From a checkpoint of a small transformer trained on Wikipedia.
Size: width 512, 4 heads of 128, 54.7M parameters.
MLP neurons of a small language model. Each row is named by its layer, matrix (up: input weights) and neuron, and shows model dimensions 96-191. Each number is 500 + 50 x the weight over its row's rms, rounded and kept within 0 to 999. Numbers have three digits each.
Before each neuron's rows, "fires on" lists the tokens most often at its 100 highest values on Wikipedia text that the model never trained on.

fires on: " K", " H", " L", " D", " l", " m"
L13.up1974:516403485453507541586487411461579472406462564501464461463490506485533444535579628443467516525511494533577466552499515411471540512522472530541414500501433498484523421505505431449544525461524604406510563508477579529498504489453498479484502477583525509484504483461550488506510472555499489567

fires on: " P", " O", " is", " N", " Fab"
L13.up1145:525569515611520510602500419452505489528514556390443497511452581494488428435470605448573453491426517517452418574509563491382497516466528523448465521547469537469486521473434490488590495560516531515499501512462485520545485499495455477486422449528527520524567566491396444611414509472556599540

fires on: " in", " In", " of", "in", " |"
L9.up173:443450540541475508555554478470489482521505440497525555540582493538415491519466499514639519533481454438392464486520505499519528510512420466553436489528491479497593381485522476545428523496479459587503523531461485519499455470500440439515535480467417424579498454501529500469551506508532420478

fires on: " Mar", "S", " en", " ex", "ex", " Al"
L13.up924:528490606426373482520548442480604424425487490484509532515484466387519513487444486431565519441463431484499402519555501506519431527513429442500413565467492560510470492520475480496469449485508510459574420449512457507493441430527438572569445504548491431579399525623420478460479500523501501516

fires on: "0", " ", "9", "1", " +"
L13.up472:448408489464564519382457572447439507482581473442471444497613580535450577338490517574464487508477395552478518578539540486532485491553479482451422533484316574466540589500460542489548544454607486561472460504492501402545570558553583466510479441499454563391593588559491471389590341393493511464

fires on: " "
L13.up1649:515510573477647459525460515530479442493508491511513413532523545502482518496523506453591486595521454512488460472482490475471535431548523466441416406545393461470497405542525400546513480482553524595486547506506521481502462440538547426559493538481378471514538563529439514563439399433472612488

fires on: " a", " Val"
L9.up1576:490600618424512412479433427519408539456558545594454507467477493553542572578443481428467513499433569496596574521495448492589519474477522511440553543547520448495526480626499416512533487449436517510462536447477470557551522459410586513494590522456493420451484473463522462474529477510454450484

fires on: ".\n\n", "-", "\n\n", ".\"\n\n", "|", ")\n\n"
L9.up398:557447538507590472511457494550523479473603667578414607413499532496513516508476548557494502542547486470474499480570517522635520558526526533532515563514523510429478529469486497426455559483514498523542505512468572492518502452430491490466490527510465431514572550515437443537578537531462517424

fires on: " h", " R", " H", "201", " d", " est"
L13.up1366:476519498475473543508493502489521468428531482344524456461449557589502530603571457550533536502570539560521461468500540486569455481468450498471553564527478626598494507497498553471517500567455441559569445469523566518503529559468565578510522579402550517533574482421522474443514558503599556550

fires on: " where", ",", " which", " that", " when", "enc"
L9.up1548:486422546506448563501504443502503465560515541488442573542529437462486324461448491483461516471483414505514512467500517468557450430547492500472432557569519556513516497508549472479561568527584491455555454484435553564548557556443510531488542476484386540506457518557432453496430585471487573455

fires on: " an", " h", " wh", " An", "D"
L13.up1891:378481437480485529595464521448436463491406550535457518527524502449551369509521453539543481530564487465463485503401537514531562482499420424395466537553398496535409568517505506426433448580554476567466515511453510456405487498478447464495503400484458656413611510586351469458454469467510511524

fires on: ":", " (", "d", " |", "r", " v"
L9.up360:468466502467520491382478466459495508486520519571559581504518491546521490535483489523412534515524443684496565466542543503527463499522463553454473421574508521471416578535391509427538550479499658471442455454488505564491486468579576552561490458455584509535510427461592580443425578507418410512

fires on: " |", ",", "O", " |\n", " (", " into"
L9.up1273:523533465536423497489528429436437461436434511558465439506587482434514523433463442543461477554460542486527607477537457501450569502489504465404516445424401505459487521508500484566474525511548488538485456509469570436473385469503616540497452523515486458551550478456535393456492486569496494444

fires on: " J", " j", "J", " p", "ians", " law"
L13.up90:483466486477518566514543520510438534520529486479559494522589502504487608575511500520536483490469494460498432442491540493459430487536443523535461443628549500414542544537552450524528462516497547525504487539547531469553407412531447504494591502543551567454559450489594480561487553456549524481

fires on: " C", " c", " W", "==", " K", "t"
L13.up492:508568528537485495589433495532574595470544515506456551471618570559601458582553478544592530470493534531478577538544536547541454504556536520510426527471549456503528530484535479445524492503562461459454639574465450502557546559413556425504430443497559501446455497449503488488534482507531429584

fires on: " (", " \"", " site", " '", " O"
L13.up1378:544558431504453485581549494491453429432504612502423444413471505548516507516517496409500539478537544591490512566586512517402505451413488513459556570532529525497507561535450517487432502550469506469441501456464525557411550476489510486525481585467541486554531435420533479466431476508453424561

fires on: " of", " India", " in", " to", " de"
L9.up1579:524482538585469588438481462532526512413465385507505539417564488397480573451468498511505464470480519480492496549502449498566471533489563493476440548545445422533498382464500553468489522489560595567451432563453497473548561460550453564488463472565490416561483534451540543448456519485527435577

fires on: ".", ".\n\n", "\n\n"
L9.up1645:612449570550482574437493437457511481444492567490614542529515455412498484502522501507486531534510541461454501521567516458593580508532479481446413507505503425454510550451491497500462495584500519502471563515448453468543381506562483564453449504547513498552424541447503476524510503487408535502

fires on: " J", " j", " A", " House"
L9.up120:488484429512440458493483465484442568531513492545578533443453616498479531433573518551516462381404472545452496578479583573495496469464479500476392517452572539510521492527485430434544584598384471503455417508563424470565473426502490381519536516516528458418532473542533539415576515367506481416

fires on: " S", " D", " C", "A", " m"
L13.up298:490516485558421475477474485521483483522488592536437540442504466474571516566489499537511420507466487523481537479519539495547462528359524559524541554535609538467497553557477562529582462525552388499442532519464454448520418544568458545449461505379386485480382535501470575413470457484446478476

fires on: " at", " |", "At"
L13.up1693:475488526515436535474440482437469409577515527482526381427509546559482497375535528445437462411477430527510472509545482496513571521572452484517554512576406521455530468526509479462560482412468513566544460550466547462518538562489479519539478522478460490459467580448579491422586498563468474564

fires on: " in", ",", "b", "6"
L9.up2023:479488497516553451523492521486453543334526410453572531389525499496477570546528413424493547485518532468508523527465456443480513518477513524478466506520564367545530465511463542543507489444517566574489550542477505437471491577557479456538606725525502570539460530433361486546591518622439503516

fires on: " g", " for", " his", " its", " and", " her"
L9.up1344:555453488506472490498487484554582535501574481578503555500422568541520548444531469464456602592504526500621494524516480494504451509524546522470494554476474535511477484530526573502490562588472497530523507477517527469472554540473429575490501509499523531501465460502570434505540520471487452503

fires on: " had", ";", " was", " has", " have"
L13.up778:406504488487474425465458480475466491501540528434446641445507531529458476474487560544522454573413440480611380456475521491640459479448443448440507501507535375488432595484563527492448525565521497551565425529521419435570434533516448395459447555399497490491414467510540472515477534508510486527

fires on: " F", " a", " the", " W", " A", "A"
L13.up191:513568534362505471607484566508463347533554481570432554478496531530414492550445460488510516540561478609585527395528518539463505480498421451462520528527487471555541493533558425420486536481481474518533507493500500516566487420473506425534516498438524484520475502465437462500430452469543471465

fires on: ".\n\n", "|", "-", "\n\n"
L9.up2036:525467498446480489497462541511582436479486569461506527512586526420566471489445538445528549577438567474463436520453532422570528457524505481449550580595507496531542538502462565535493501493488512470549562490458568470540420408570501479424563465418444493533435519510452487509551497515577555482

fires on: " name", " as", " named", " called", ":", " the"
L9.up708:561490525576521534550437473488536498477510521533492524541564607503495424419512505467431413452493568644499442552502473429521489618472472537450605523486502505479447495519491519584460487497476497462512512430517506583594443474562488489477407444454478588548552504508478493512504433539534463502

fires on: ".", "–", "am"
L9.up1739:516447529498476428449475469505462515433530627546558462497482500473536488415547456578484469490460520559461447527477470630550563497507467519388492499420540377520499614521515522450541471498522468444487453467468434487440423482456395563448408482545458500487463477507542505613498588561444550488

fires on: " \"", "\"", " '", "'"
L9.up1923:532483519564445508577474466466546524333488531490557527544520511513553454375456517499530488491552555528518481513502571459451462440458569363453480504483545490474487554499431541551609455496446482451471361549478482455430455483553569509516593470514485509527520507481481543426468465442532586584

fires on: " who", " that", " and", ",", " which", " also"
L13.up1606:456547485511509504490542517498518468529524556511442511441503500526486554509467501523529494417457546522543488465468456462622530433540487472469426428457534518547486509479454486508461442537491472589482499523480529524452429543496532527507530532569473483507468526503528525494455459473525601540

fires on: " \"", "\"", "ri", "eg", "us"
L9.up506:572536514487516494482515489516523475457432627566507468561508435657530575487488500571478491469538517521472482457545566524340455500539482434422483495512457505478519436444524501539534362450532479505403500403517527440512452525553483531460480511601472501455444521551572410565549568488524568489

fires on: ")"
L9.up1900:479572569525516432511464478572516487532469476498504571398482493500532435513535487421582434509484480531459473524538477487541475563562403540471514546504508398505439591434424535641505471517546602562554384572517471474474445435408512500425582458518556547474456441437578557542544527593517503515

fires on: " (", " un", " dis", " '", " \""
L13.up1330:413473518441480525486499411473457422522530580479456519508431549538450479503510452501508459548487482449460449531475483500492532512440529481517498531657503457427576494389502524410417460542493465513520487520525573504455549489474501446420483478473520489508477510495493444516565480531386389477

fires on: "D", "d", " D", "-d", "down"
L13.up1275:439491443513399546464594434471475450523557612572532451519501567458516584421491510496511463479524409464514448392481396547518463454613468465504509507553494519549511500508494478469462494508553553489424505548493428547453456499417511459483438540463503567500555478491462474486537443521527503518

fires on: "C", "c", " K", " D", "-c", "-C"
L13.up1312:405443495483459525457372506597413458580452426456491434472459488509510547558594522480477502469480494563595589482512387519460543554555481440547387586566436470537525422497512527469413536446532639512550492464496449499502485516532481378526479520495564492448522518420478564507488506497483507495

fires on: " to", " |", " of"
L9.up491:513517520554508495416504483606483470521509551456507478531449493605514460471563361550486509490584537358527503566510504538486438450534532454500529501500508525474524581452414376488444515495528564507518501483441591462476527578457517509485531598522438488442453579492413461423500590475577420491

fires on: "F", " F", " B", " f"
L13.up711:520503495472580469546625598496496549489512519530565462493424563408498517482524532520557470583524443498496478421486451526500507469546419505477585612512499504520527592483552415488484460477515439477599595455468570463540507601456506456545428494465497587419531538492532463449576466508483544619

fires on: " In", "In", " Val", "A", " a"
L13.up250:448544513511547475497458513389463625523425570493463520447469485561458525488556488451568421461418436531593528491514494439506523602472520381475501589563473537476482504463531467443457441572474454495448602541501450528460493456492570463488530479472611429535508449407516486572483488468584588522

fires on: " |", " and", " –", " for", " of"
L13.up384:553490465401466462397502508518535461553570500476501505526527558435448587393534524488551493541505536484533504570535351519567558417358605564525467488545422440416521425523518451461565400513416570494508486492367618429500521451389435488457504541537473445559486455548534555437567501543489443492

fires on: ",", "f", " If", " that", " when", " And"
L9.up373:560420549540423403531474552531430504532527452523506498489556533551474423416550547516418466400525569531520581443489472575544455403411538517458521460426473495507447458486558481452498496489555506562485400529554604547521470534503495508459510529509486520548470522565561527555444452559500554430

fires on: " ", " |\n", " (", "–", " '", "-"
L13.up1689:518581521541435434488548518494428449507448592530573490477492452427511473510473561471515460464548538480562599606563537500459469442487447388535508553422471473538440584504504587460490488458544470491518425530438479467496513476439497559422502612450471563522471476565444497515474462481547437500

fires on: " and", " or", " that", "or", " one", " &"
L9.up785:510552546503472538497518501590493496602461540553488582467553382566569496440402441515543382510549441448443490472549522430528483413635594450508588511544477492436523430497466489473470500624469589461578524479493502557456569517482511579589494509605442448468522495565544478516473428483455615512

fires on: ",", " |", " to", " and"
L13.up102:539482463521521441514432526576461455601484468554552454494458469532557450525512568480454475519485458420511536510432496497556443499482448486479421531528472522511476446463474403515514559490464552483558506499443392475542485445457496423470505617477469487469507569500544505430527555527618500425

fires on: " ", "ov", " of", "m", "ate", "y"
L9.up1433:535492479505553551532443547507429393622465491430496496459491502563514464460499515535438504584547490434480448393575522468617484507545469432502469461547468412401562504528585478457545585554458518461481453505479457595528475490599455567553517434481560481458490447390516516445479454559500534395

fires on: " M", " D", " player"
L13.up1508:519518468496387500564502464575439580548496580527507547459538556437488467521485558577564556397483523597551503462501463465532403475503489493520491486577513439516469527518457559516495460514513532496397529534564471516555468520468521509513392547506471540480522540448478427523424471529552599519

fires on: " H", " D", " Y", " I", "1"
L13.up1978:433422464534535475572503474553435547500468547514526470477476557490534549571425438506565562423510523536452452497556503454406389490467569469560585485522558526523448618503432527469574462594515493526524431461525443570482570491499521548581451477483545516526439530457465522470532506503540615565